config.toml
d_mlp = 704
vocab_size = 4096
norm_eps = 1e-06
rope_base = 10000.0
tie_embeddings = false
parallel_block = false
extras = ["capped logits"]
optimizer = "muon_variant"
lr = 0.01
lr_mult_o = 2.0
grad_clip = 2.0
schedule = "wsd"
decay_shape = "linear"
batch_tokens = [32768, 65536, 98304]
train_tokens = 499600000
MLP neurons of a small language model. Each row is named by its layer, matrix (gate and up: input weights) and neuron, and shows model dimensions 96-191. Each number is 128 + 24 x the weight over its row's rms, rounded and kept within 0 to 255. Numbers have three digits each. A neuron's up and down rows have the sign that makes its largest values positive.
Before each neuron's rows, "fires on" lists the tokens most often at its 100 highest values on Wikipedia text that the model never trained on.

fires on: "\n\n", "s", "us", "earch", "ers", "ard"
L4.gate630:125110083126157161190117124178118159136137108118130101135094140130179154125138103122111127143145128147134151111159113147151146131106163093156129123143152102093153127077116162121117167164123117118150121116136103161157134115179153124074161142121120114107140133149092135172123134109162093115
L4.up630:099120139128086142115143151146159096144129123157134120123102121102137125156139138133130107105149118117103121147135112119127125147101123116139168166150126131118083106102138107123141139132149115130149099126104115132073151131093111139159145104143071150123104109142148080171111169130154138109

fires on: ".", ":", ")."
L4.gate425:088142129134131132154107139109142087152139175125130116104100097107113129116125126163127158150139156126118090126156081122148146129129162094159118106141150104162158133193177151130107137139135110113131111186082118117128125126137103157134102114180118091116113150107113149136105159126138112099
L4.up425:155098155159139110146137130095120148106103129084135120090140089138118092126152149150091124155174138099176130159118147141175164149101145116088142157154119103111112134179121116097114152172126101164141118124150114110119103070130135150124134144060113111121102137157125126079141118160098116109

fires on: ". ", "\n\n", "| ", "\n"
L4.gate40:139121108158122144139069160126189116149095110138132126126155120165136176135154109120130090118109099105102163071144101107145129115128124107117143161100136126154149125121124099127134156148098119131110164122193088170117134116109124104107145098132109129142094090135110133152118141094139123119
L4.up40:105103140069139133089159177138064122113147147105147141121150153129104177125118141122141104140152185114137136086168143094183182141158143116106139118174098127124147147133114064148146120134160128131153141144118160122125109118106177154154119141181178088085163126133149126150156139108121126156

fires on: "and ", "ly ", "ally ", "ely ", "h", ", "
L4.gate284:082105130129148123124133130113110139124172165117117126106148108113131101105073136105121178134086131049109133099109117111151101123100120133134112128135119092136124129128164125113124103112142109115158108101154141113146121122092141125193168096115090084137155126108160145104107158097171112140
L4.up284:142110146085131142114098123130126159153129119140130128124152099148134086076117141132128129113095167095140167115131145131138127121130128175110157104149137158123133120124098134159142089108111093132115134100090096115159164171089119087158125088103100130150136146122141144119166154120132134117

fires on: "si", "ti", "di", "aw", "consid", "enti"
L4.gate290:129120131150122147167153116174116176127124137125149104130163094130127153112146138119097129144127179142086123139122163139133124130141138141183134116118113129145123144130125130114084124116104127134125126126140118149133153131140134082107171149136140126168164135118154090117127144140123126120
L4.up290:118068144163123174168128093117124126118114154148113178138078140118099164131118151132119133133098148122123121140110108098086172123111130170137140116096134135152096080137129145138122120096140158149118089125101143172150130118108154136125133156161124155103106125134155122112112129119145146118

fires on: "| ", "\n", ") ", "= ", "|"
L4.gate161:166125158104130101120137145113169117215143126106157129112125076174191089107121177156148115108129096136078157100108166101119135110139115138115124125153145134152134142130051164101166144170188128142162152145113102153106058151143118122148123136111112144146164100115106135162117116124158115156
L4.up161:118106137140096133129161138127109115149123158098180171084122100128092142144115171109158133127138153137113144124144146118158140119150111093119122103126121099122139064154138115146167105117117135097135115120112127093106129129115125164124113162119131150119114141161125135129087082126128114133

fires on: "\n", "was "
L4.gate115:121040145120135150146117141135106097130108115185175096124161126132104100170114130066133079136146171103134159121139088110125123109139133135120104124192162125103133148152148141131146151091133134158095116152127159144168109148149084115110169131144119077132132101132120146095164151141130130136
L4.up115:106115134137143094106111110114128117150151132100137141114190143128112098166144157128136167147139120134059157141120135121121107141160138097151115182141139089098175091150100135151121154076090104137101139137128114141063143123130109112130138120157119136184137087103114089113138138120121159114

fires on: "("
L4.gate129:152152095108049147138084095078132115132104114136089112129090155114130155099104155149122158163131131101122144107164134137079105129162120101136130127134131116103183139141131130154106154136101120117149159121091119141092137112101111135127149112127112148131105161114130134162134146106162162134
L4.up129:109133092094098113103144146102076123132108158141099117148160096107126140172136131098142176158155190118118147121151118124149103139104079158095120092141112135109132076130132106119162176146117141162138122157086152164130154133157106148126099146156166087126130077122134147146129125149127136104

fires on: "\n\n", "\n"
L4.gate546:128123125125146137150134134132116154109169137124133095144163140135113114141132131108106106145094136136096135109140142113130126118159132093181103151091122104105100139110145108117112144154120129138120144147120118163127146129117127134125154101117125131148139107114154117178118146165143097124
L4.up546:129135147134144116132140127134160129114162158115152081108145133165153136186129135114121098151076109126091139112131103136110124159130114108168118153131152148079133121130108135094134141118160135130129147131131117131143142126163112131122172141130124133116113134171121097133165122154148140134

fires on: "–", "-", "Candidate ", "I ", "i", "n"
L4.gate430:142124145121113153091174153120151072137110101125151119118129112127169125152115140131111129089118117112140114133148108128136089103107120150109112146178147139120152139127164179150169176107151146071132125172125097124111124134135119096193133123142121102089101121113125133118119138108119107144
L4.up430:130126083139183104144070125115155130110128128113110135100113109149141117147124111121108126143121129108117146131170116149126085160113153137109129153157128148113130138108118071124163075118106137090116099152107077089118119167149111155125131175129152119120116151181137151130159123143130100116

fires on: "\n", "\n\n", "==", ". ", "ep"
L4.gate109:149106152120146118119148121144152148090135145139148098111149138153123161142133138125118092133104114136116148153141109102119123114127113128157084132153153120082154153094148106109104165133124148148147152161144143135135164137135116100117177106119113114147114076157136119133157154127126094125
L4.up109:131137132111154094116143115134151173117146168149132114110186137158135087148108147114108131139113136124094142138153092086138131128145129103136102121135138117094102178104138131128118178140151122122102143167146140138117165138150094114112170116091117156115146110172122090122158140133127116150

fires on: "and ", "or ", "-", "ow"
L4.gate256:132119153107125128156128133110128123095137165116123125114072136095102138125110092100139140138138127153098095111146167119112074131148117139158124160161131118112132136116112155113143137126134151141130103074131144116146122111123174165145123086103159127122143134115115141139130177115150131130
L4.up256:121131127118154144153128137151090117110166144102095131106156114156162113152156138127120124153124142089120111113158118110056105150122096149111097128088120168128093159119165096129138128133136157136104139136115146097110097144087140131127106130100155095090110146137138116069128086110166124094

fires on: "| ", "rol", "ach", "ing ", "er"
L4.gate352:157111134087167148157138092114117132149172153146100102145109093143126128136101113124134128135076092132132156120105100086167113142125119110100162143125112124154101120106098108148119130107157103121125133132160093147125179157145121142105162109141123140154136158120097129127117090103131101105
L4.up352:148093141144103153124134138109108114133124158109110139162074123116178110126138127054078083121140113141128169113144097102141116148120144146100171145155142099173088114104101138106152142116156148160128132125132082117110201122139105122098142133167144159164108177108119134130146116132145127130

fires on: "-", "ers", "ens"
L4.gate37:147151162145106143110097156118136135106124092128132094137107113124117094096159147117162119113096119073142110095158122101148124137114154111155152142096101134126135108195158125090147147113128136118112160170130103070125107123124144157136186186099122115161161147119126149152141143145106137126
L4.up37:139159130143113143168107195145137108136177152101153105114132049129143105141118162135112136136087165135157121133102124141112162152169121142153078143151132092140127123163124155121169131124149127102133122132112167129144156122141176185088133107124156133142089110109152132135124094158129156121

fires on: "\n\n", "\n", ". "
L4.gate619:145121119115147095142151143153145129089156156138132097098173146163116117165143132085130126177132140138106106169135124116145092133181137100157110154166152142137112176091147149127099110130174136154131168171154119131084185126147122117127164126119142131187118103147103125138148162140146108116
L4.up619:135132142089132098158140161123163118115147114130122091131144139120125122166104148108101090162096113142109114171155119098136127119148142101143109153143167095126141161093158110119089154133146130148142153134160147141073155118124132120098163109131127132154109087128115141162136134132121102121

fires on: "S", "M", "N", "T", "US ", "V"
L4.gate553:127196168145110126146142116122133116177134138152159104148113156099162106152145125182121136123133068147099120137165093110109128084097093109087115145122149066174111104100119163155101113101108199134099137129176132102121106127153146114148079117126141093166149115150079104118167163152122119119
L4.up553:141136080130148081147141125118112108182110118079115126144115130153136116179102157104095160125110120093134164130194151137148130098140127136107088118096155071112150179131130151128113126128132077155129129091109110150153104135109113087098119103117131127132130120109087098178140105088141072143

fires on: "u", "od", "e", "al", "id", "eg"
L4.gate374:138157083109128108138135151123130172139129117156077140102098126091107167136137128170088103127123117130106150122129132201106110142157106148129109153119115138113161129101118190099170144162069132091149136127164103171095161143160089148131156139144136115104126172133107110112092114130086075093
L4.up374:175157106127135116113106165133119112100150138135131161130115138159118121129132117070102110155116137123136102153125125135117136099143135112140107129115087123176145151152155127100133096141170097117137143122141103122157172120138115155126150158116146068117162140112146093173101120167089131109

fires on: "\n\n", ". ", "\n", ", "
L4.gate346:120090113090127122116119144114165127146159109135079103087138116134135153129145160128100165143152161127151087114206129160130104143146111144168113150175135134131132165162120086147122117129077135115152110137139111078136127129158155121118153144107083118131130112151078146109117108131126109155
L4.up346:140098114136106113148117122144148145136145150148122078151105135092090130129127120107139135112120162103156135178176154155099121177184156117135092136162175115106153147175169128135089174105155127108132100173151103123152096125084146106137179125162151091124095145086092142151162153105099132121

fires on: "\n"
L4.gate435:153123146085098153164141116167160105150131155149151115102115127118135128115121155131129063140118124117107132134139108113124133157117153086106143138098116136119136134155156108156101108096122122161147159106122132140184096129118134125116116115126121119146103105110128150149132120104119107104
L4.up435:111110116074127132127135137131127104112157118142125115126162154124123121145142153132103109106145100182117121149137137120183109142107174158117120134146126126095156106104110124138123125116050073170137111152123153136148113139166120144146142129178121110144082138122120165158125140160126100105

fires on: "pre", "y", "ar", "Pre", "d", "ic"
L4.gate570:100150131093116122133175120075110090135124147115127117128148108100073142156096105122133081078094134100131104092080130116105093116126080143131102146130108131115139073134140104102124151102127140085154123122121120108149127153134166087133163107141111140134134148112119138108133123082125168095
L4.up570:113098101098123135150171115106136127138142163114127104148125162154130140093147096070136172155093091148102118085127135167101139132138132127134153131139117135144113141112098134115152150098131124146090119187107172148130153115119090094145143104093141112113138108123127092110104107133128134106

fires on: ".", "|", ":"
L4.gate525:189131117126112128133151194087127142097139123112118106131161111132113157095147120168123119164074134128124154102155098116121156159092161109171149135133160118140127161149113104133154148107077129126141176132075104115099133129121122140121108080108122124141168128152143149152090147107154124132
L4.up525:133124113137113151094115130136158130137099123129116135082174100102102177112128145146135138178172154164102128089124135124122152166136154092114116115138096113127132117119091121162127153152124138133130154105147164164117105099123107110074131111082114111109115124144108104154159085140121100134

fires on: "\n\n", ". ", "\n"
L4.gate75:160091105118134132154101148170131154109137110121094095139134162137121131139126115108086148142131113100109118112120128127151139141162148122130134115153091138110124131118094137135114166148130119132075120155146130138102133133092108125108120145144175131148129106121133092159136162115158092114
L4.up75:082140081125171116153133180122159132145133136132134127105157101157096110126156101138117118157127160165085093121131110115130113141147134130125141116135146120137136126183130109125115161126166100157145112124098128170113133120113104119136132157149138147120130090191125136164136153121118115139

fires on: "th ", "ar", "y", "ti", "Ar", "struc"
L4.gate596:142173157116094108129161143146144139128101190101144106111109100132139124130117140089118121136122130122134081144146157121119115095089066145160143125156131129121110146164134154127116118116124126094143136150166174147158138122132101138134114120153160113109134139147088129145100108129183118093
L4.up596:100124132146117125139142144137124115098150108137134131111159110093109136132114125147131173155134134125129111115118138165102175081094176162151146130115191138141140131128122131119122150125092144110131118097164126132139106140137122103151105148184139110104157137132145157137135140129141181113

fires on: "em", ".", "ran", "tic", "si"
L4.gate540:116108131085132103126123142113133128125132140137117166125133151126117158103170113126123130184129162124088123134151125126141143131124142136143125109122157112101116140076122208136118141149103092127158137129105143135160089164153095117140132158149113091131123139119161086131171137115148166120
L4.up540:120100125130129114103152127131151129122130161155137101096110122095117099127126118100130142122108147178065151145125140084132119141141124160142112135150152114134129139079113105089131155096112112115132149106129154119132133136115152137132122122125158128158094121112129111113123112102134102145

fires on: "–", "over ", ",", "to ", "around ", "ent "
L4.gate39:064119099154093096140085136115163129104175137113131136092174135162127101121136119102127113121160119165117136106140115137135094118164154129112105108121132110114136150118080150108136127115108127116141129109140137134121158157115085117133116125142104153119144129110116164118134137148126130112
L4.up39:138130157099110086117119089153107114131162109122091127139117147141120124138153115149135105168118100145107144133140112114136080118126149111109129102106131116080136098137156122124157116091135160152114135106095107120123191121108125126105176170136193139160137181163108130127073094155151109124

fires on: "'"
L4.gate493:122129137091126118130143094126125104109173161140159105139151146100100119102115102127126132128121109141089093152107123062156120137081177111127153096108158134108118171122140097143113162121080154124104149128146186104135148121143151145127130145142117139138098152152134127133083138136153108106
L4.up493:139135155135139128120159151095114127122122162131156107166149151166117147144141118134118145163175184146120132140164098116131168112075148097131159052128123134140096129120144071111183114144120142132120083117122160117144148146122107146150116130112134163072135137157095116147154135120137143063

fires on: "===", "==", "| ", "- ", ":"
L4.gate331:143125133130141143128101129131121110097124079108153114131114115143102132080175097141123168148128128113100115130123119111087140131137133150146074144121171128142122161099136135121119152138179114073101151107140173110111091085139150122149107119169129154143099079111103119136101156154128067118
L4.up331:109106164167132127099091137147079118159127126114144138146151150092126093114128132089109127145168140117154116102072108124117124150136141134129116101123136135089133111111138148135118136132155098107117141101105107165135111090186126132121144120135124132108103145132178145160093123164150113132

fires on: "and ", "; ", "or ", ", "
L4.gate626:118135118134102141124115172173105103131166167125167111093096137120149095142122132133117136142145145113128124137089157082122130102092133139146122131138086126126120167130153107144149164123117161156156147130142117112187130139126103149157146108097115127146132136086175154118175166136110155100
L4.up626:113165141152132141102169134135121168131112140178160062088146165093122132086140150154163136173116137096173120129150130060141116116137147120155135087114138140148127110126149122125136144119159118085110133091117124128151168142110142114118139133107113119136158138108167121162166116159107164079

fires on: "y", "ar", "any"
L4.gate23:123120121120093128150148146146124118159110117088090124112138153128132138149102104171164092101138121174157100099096139108127130120113137118137117139153127141087154142105138145134145111126138122086168097124173131126141125078131164140087151110126132105168151133143121138150091108176101099120
L4.up23:106167124132136107075110110141181130147151143133127125149115094150187148142117095144123123127098169138145114068128120087109133121138143130128149092114137125133149134148095141113114122143100123135123137098105134133110154098108129147124095168171119112131181160173146167132080135128121145113

fires on: ".", ":", "to "
L4.gate399:127124078105163126142112154175125138076122156122135098128133087155146142162155110099119100138106108191109127149142106093158124126147119140174067140126162120102170190148151134138150145155107151138127136128113115087143094087132103139102137112118133182128112156103087133162093118116126109136
L4.up399:134115131138163177181117135166154113113157138124129163101147155117127153126146117098140126079110124123116161132141098117136128154155156084146090125131153112103125166135141155141095175124120129155140149128127111108110103130174118129077133097106123104103115129119134130096134100136129146100

fires on: "\n", "; "
L4.gate468:122135121127145110101085163165132111145133137150146111095135173122127114111108141115115142160135122099102118136155121115111117124139101149155126147165153149110174168145142128085124127096128129088111120160127106126109133152128117091127110083158128101138056136094119169148143141084135136126
L4.up468:150130119115131136151135157131125118157141134145155144166115229144108100131146136114139130080132136114126107175133137122058138119163173109103157104171124146092124166135114152143107128111154170117184093163086126139154088151148146101138159106107179118133123089181114130117126153146097159091

fires on: ":", "\"", ") ", "===", "==", ", "
L4.gate527:112125158118128116154132174132161105161140136128169150105118096078157096091135116156102173089147132149130119148124103121123129105107093121155173108150152105095102141162178138135084132125111126112126149122156108094164166146125104117170118166115129119126127146144144135127138085152117113127
L4.up527:139133142087127148122127131126133123208135107150141119120120131134104080108194147120126130112108139185109112142116173124135153137135127112127128127134140095119145143164122171123145143133150116125081142171103114096104121101123146147114130077115111086125125181131111137143152129157133145099

fires on: "| ", "ens", "|"
L4.gate497:111140095115140170136106121113095115144115094124117090146152133141150114121144136195101100181086120107123159129153101105122165127140123130140136184137103120131093099121170147161147171133167109154119143107102139127129078141142141123162087135111141142145135118136117120140102133124099135138
L4.up497:116067144099069129147102118127144090137125188114152134123097114146116111155111163145120126128111133099146113114140139132113108128149134100162143129138112127137129100109159121137132119117150136108119140145145132173108115173141108119128165121134121131091132127086130118140120117115099147156

fires on: "us", "end", "s", "is"
L4.gate265:165124142127117135133124125153116125127127153107121108157094089191153145115102091147152146103158101123099121062165114132142105100119169151155126138146122135152127133117134107117105158178119102144112141122115148101155153103168157086096129169126120126100103156178196150112161104142135114086
L4.up265:113109152113077084102102104187152184129139114114137112150141069155140117086151126090096136123138109134098116083146138148086107090127123111120087147101101160134154092144113155117153113087159115124131088108097067047126134159122123191091120087125108089145111102107078120134129139117127115132

fires on: "om", "ov", "m", "s", "ain", "n"
L4.gate182:148140119161121112139084109102125138145134147134089136095137098143171114129136105128127123162084082147133112106131143133100109121099124135106132106132111144153116105161130122135123111111145142153146131114099097121177109166101126107183127143134120072120146136113130108153148129109133111113
L4.up182:118150093121080123124148077096064124108129104096150127132169102108102121156104115133121108130146069116159119165128117145174130109136141127128188099182122092106126159064117141139118147160148128113123093163136116118124122118127130099127169109137115148148156109116156101156128118102134152117

fires on: "\n", "\n\n"
L4.gate588:110163118124188145109110121135132161123135105156162078089152166165148139108089169152148147114136142118085091121174146094165096105114103138110091139128178129124143137105180119075119132141166124120157194119159107119108137159131103133164145091134149119150119092137098163169125163140146132105
L4.up588:141124099160132104123127146130144159126133146137105142116161156147139134137141151081123159135111138103145151145117089105134088140167143138138142154112149097110116156153159116120115110139123133148149169170120162119104135131137093130138152132144122166156075137100078142156132171105127132115

fires on: "-", ".", "medi", "ac", "evel", "ind"
L4.gate345:145170122124079144170154169114130166160108100143146148100099167125124119129127135138128150142155104135134157134165135117148123145121115128157129139126162132113130140090143158170093146118119154154132177107147178134170125075140123107125169112129113140148076171135149098128170097128157110164
L4.up345:183136163127178153129122118158122153095164106139188095152147085105159094153123181178152133137127130102142173112130086144114111119105165126092193128156114139135120114098141168115112120130066129102126117128085155129182148151158103131150122105105095113105125133138167126151121121134148104132

fires on: "m", "j", "af", "'", "amm", "un"
L4.gate58:151132147138148120115098145165127126125149114110094151113156162127135113148109126133152114102133125144123130119148147090139138157124135058149121135153153122129090103173137143109132142127127166144118125144129072127166111128116096123144154194155181082140139173099127117111133136107147082110
L4.up58:159136109093166117164121120133130108151137106104121163110147134171137146189159127118144154105176112159119149139142129125126124143113170096155123160095170108109119094142150117121122089152110129132086118134106123112140078134146139110156111111135152113114132112135099140103086173094148117102

fires on: "il", "in", "og", "ap", "ig", "ac"
L4.gate62:104128103137109133157150138123111121140114132156146097138098142117115077127165147132099091145138131079159120127175128106118113143103081167155091110123143076110152151130141132134099115186120149135134125145125125126146191129107101113123133130096112126138123129121162095118097109128123115123
L4.up62:155118081141128173160174087178146131132096125127140158121156093105137109159158086153107163135139139115133111116112191117127127159120115166097113108148144108140136153130127140127112116110109171128153128162114108164108109102141115137108136163124124114166127097105098137118123115125087117094

fires on: "-", "tain", "n", "c", ", ", "’"
L4.gate414:133127143160140107103096113130141062100105113122093076095115081095153179101122149094126152131141119114113130113130140138141094158139153133143156143163133119126129117148119157124130142159117105122145113141160131162173097117078157141161193105121109082172139137130091129117144088102190114150
L4.up414:110138128140157155114131170112152106102085122141126102136060132131118092114105073142121157134087111124127121139140120115132145142165086127107119128122090121119128135153123111148118160162134182107102134116165129133161094173133123139174138145191174136085161165108097137123165136148086121103

fires on: "\n", "e", "id"
L4.gate516:100125149120139103154132127151110157128135098095149124141111112199142144163087130125130075176152119092138139119091116114147099115139121091120160110159130125078137136132138134125148139178153100140117123107119121151127097142110103150116140121122158108151136111117119128128131164147074064151
L4.up516:142131121109157140133117087145119121120088164082145113100156114184154081164140127108119101094129098130167115139122159109123140133135160121093154104135098163138164091114082149115116165127104135140129111148126133178172111104153129153148120145090081113113109121133151102125167106144115138113

fires on: "on", "d", "all", "ad", "m", "en"
L4.gate416:155105133153110128076137142087129118129136116155124141134100110121097149136130164089096141118097130134129110089139107152135140119129183114082085113155115159115088117079117175117101118163099150116141157129135135113102117120133148152132105119124115099158138135113136150141120115124119086125
L4.up416:161091125154141109118145114126135146164111122117132125115136117126137100139134101114126126154150085086156112147137118138106101156143123155100146142128121158120134140092116142097103165073157097123166138100085130126092115143119081148174102090135136143138099153154109148149170118099135136111

fires on: ". ", ".\" ", "ul", "\n\n", "par", ",\" "
L4.gate327:097094143117110120132131139109129132114090150104140092167115123186132162135127100136083136110156110157144165121146117151129162142154152161123126136116088135148115114125115096123121127120127176116118145142132124091126136140144163091109118162157141102140119146138082084136157144095159100120
L4.up327:139140124110090180101122139121157142114096122150137111173127122115126126107138130105133107148148093111119062157135174149143146130106131145155121176169109115078169164165169052131126175140181096115111130112114127136115129095099105134165121149127135157116124117129106126114120152142099129126

fires on: ".", "\"", "-", "igh", "ber", "Website"
L4.gate255:130148146063078105128127119109124126107113123124108146120120132094107106111150118126195123092114111120125152136112114100083108080100125152091095136132146118138180078162143135126123121131161124118126120125144090082097132159135161125140135143116142154117143146149168089111140098152122118101
L4.up255:109134161123083147142144131114126098098198087096110122122127137156082113112139140109148132144170141127169138123131121105124155100146158120158152138174119098093137126130126142142124126107102085135090147121121107099088161110115174084136104096071160120143125156137112107137126105133131120123

fires on: "ic", "u", "rul", "inc", "if", "ang"
L4.gate625:111123106115106156167146137104128140095149158104173119182107153132131153138158131137144128111136065091128130111107073130143096090123094131132115095141126137075090133101113099165090163146143149062141090136121112153104133148114107086130114119113095119146147164143126085120079121151152133082
L4.up625:153130130083147152139155110124144099166121140175101171159120147111116135159140139123112143137129140112128138131137130123144161104082113129132141152117108174164110139072123104135113119149105140090113153103102121154114129141117071115112148137136125133117108179149112159093104147110155126114

fires on: "of ", "on ", "time ", "ed ", "in "
L4.gate69:112152146112136128120139158062128107158107137130123087138101111146136140128154140159118144140127094103099145153171137140117121151144143183094181140066120107135142110098133146124111112125054122101125147062137140124133131114145134115104114139167120096184103106137157124114108136101115142115
L4.up69:134127161142141145095128120134179137118174126145092115146068145109134117128151091134096120156106159126127160134149098129139126062129104137079170111131138126102141082152137138117111105093106162141133134133126142188148143098039089071135114096127132157154120169127147112111133088134137167152

fires on: "or", "bl", "'", "is", "tion", "s"
L4.gate457:136130140103140160121140129125104137132133130131170124141122136122113158095072107127118152106155132163153101116150132100134104097128125103125130130131143134135075098112131123105107140137119204145123108161128154106149162122147172159156158123131109157168106132128128132146079159117125150127
L4.up457:131098119155102117097118115138123117151137163131154173134162132151136143111143119099137143092124083115058131111085124085086130093061169131139071181148150141136089104111106146123149100144125144158101121120095163135150115132147141148149102135110183154130139139119161068141138129106128127091

fires on: ":", ": ", "r", "ture", ", ", "s"
L4.gate566:122079114129149115122135119144119099124085162122167133102119146150147175110141138112092114159115187144145171121151122116144103138091131134114103145100120107169157080115116153101097107098146166139135167119120135112129135059106157129160122112140144089148087167143162138109148115124174105125
L4.up566:137150131157094149149152093102112131151157133137120163117148140140061101111138154154093145163114124091155132146133150130117139113124164157130135135109124100128129082125130119129147150142088115113138141132148155108150144136122115140085129146049118114085125109158131158174121096123144176133

fires on: "s", "==", "ers", ":", "es", "==="
L4.gate429:154132161109119139121131148143140119129155134163114112103134131124137126090115134087128161144129099116125131108146057112147128136127128153150104091172080138102142146093105126126127152124144109127110171176116142118169140118161166130120121155122161067112174143125096123143146157124112137091
L4.up429:141135146130137161179127096175140136111115181132130131141126156117131151122124130142137114131136113133090144116138135150124149138073102109141111129128113121145130138133150125174124178125104138116100155111111157125135158087170152153102131177111166155101104088128073074111126107144084119126

fires on: "-", "first ", "last ", "only ", "y", "est "
L4.gate407:145140113121072146142155126153136146103143138098147161081152131131137143107089094151115095099093122163117133152152132139127138151123088125180131108166119112134157120107112125118152107084156124094166185111159148116125139112144121121193137141099112141119129121105133111125092144153150127079
L4.up407:083110111166108131125108166150108130129169145130113151086104078169144095111077121123153127148101108113168123151139149148110090146122101121147104104154128147153147135138121113063144141107127170101154106152126162092137116105112137096156095110114114134110170157121130142107131164128123148106

fires on: "es", "-", "aw", "on", "iv", "ff"
L4.gate67:114195145110145149167133149116114138122092093124137101108173139103106125127114145089130140120116150125082121124178139125125153117150152131124153066136113108136153144162156140097136158127143126093111109126116143151134158149116156113139137183136143124140090176147107135170160136165146151081
L4.up67:091156147101169159116114109119167183078116123138142141075127095123164153090097151159143109054091147169136117100104101137124131143117134105094104155132136097163141094144147152118133138119124118115093126184120146114115126111146154100159111146169163126148185103114115143135123130108186115143

fires on: ":", "′", "°", "h", "President ", "e"
L4.gate228:120147094142173131121111172089135136101074136135174131139100126142112139144120128091118144097141152149118151101140123103112121140114172113117074153146117123133137079138113126168137173152114119126130082153114122108128131109143123127121112125166072138109113116118155088188107174107126144140
L4.up228:117130085112115152153126114154103138132103140130127148163127074136137146119115152150105142165130118107123118111102132087110130147133131098111113168132127151088112064133144106141146128141130109159139133109149129120120156139142135135132101133108090145181139115133115108102163125116169094140

fires on: "ag", "ak", "id", "ad", "od", "ack"
L4.gate634:160168105153175169138095103119127135100106129125116086113064130156123156131154161118120167101144153173129111162139126163100136156138114152170170176150136155111107130126145120101136107118126106097116154116139103157101130121146174116137134139120164135139150215125142142119143133120124118097
L4.up634:112146135140129121141135158133096151159097107117125139067121135135148187121097157129124088130124198103113110125101146134073133166136107079116094109125082088141148121115130106131143122129151110132111131113108113150095140167099134112136091125127140166134165144127096140132147140163133085139

fires on: ". ", "s ", "es ", "\n\n", "Championships ", "Awards "
L4.gate212:129153098134124101127138123172100123134143109120109100104121127164129184098125073104124097171158137131134143092155125164146113189106122116136106093186155128157145127141125172118119173151130125195127125157137126136141157131127140107117126096115132123099101136160094147119099142086158129075
L4.up212:115134153121107145144224114135088126134167158122131130088133139120125126132140128154111124136092155119160116093155112148158158137145141154122154107138132120144129129141138154094140133134090140125118159110137124140122148129120124123127122141118096099111094125155113101138139124114124133189

fires on: "\n", ". ", "\n\n", "old"
L4.gate475:132165119115110121126091142155120120167140139132110123149094143081142136116148110136180091156128179072148099102151104111104121101149126063150090140150215110168134185150125125113124174168142153133157130109136125128147114129129120136114103119107140118127119096113146152161094159131157104116
L4.up475:115085145100109118134125134139101112103134149088117099119084140155116141144098125103121118153120116129122091107131112115116156128088111094125106134144152143153140179143143145151154146153139141119118118120167133164132143130113132114145140129196126105136149120128126107141133165125116110114

fires on: ".", "-", "li", "ti"
L4.gate44:157122126089121132118124174092148127127164131159129109119117106129119144125129124091105122151150145108153142145096154140130076170110137130146104148097154186120162130113164116122110165119143144129109133154137118144163125116159164115138147147138104068112115155137144119129133117094116122091
L4.up44:136101110093143124118156159075076086136149163117134104153131137158118130116110148131137141167120165112121155149142114137086112167131138114179145153125147151135084110104140123115122132100084124131122141139116141155137126131130176113120137145099151136094095131159185132119099137141156125147

fires on: "in ", "a ", "early ", "Early ", "Other ", "\n\n"
L4.gate515:149131091140124133142101141092161077103094141147120142107172157095147124144108113141116146104140122131160100109138151132124139157140134139150105145113122122158107105124127146114137135156124123168127114161142108117120144117119151116132110123158116142109145093138113155119115154130088082135
L4.up515:140117148152112131140116096121143124116160104118123139123132152095129142128127098105113104128174125147150111166078075089114142142116118131106105103133126125107086135127104129129126147106129123142136106122182160135133094122134143134120128171137111138137154109127081140138165091156163137129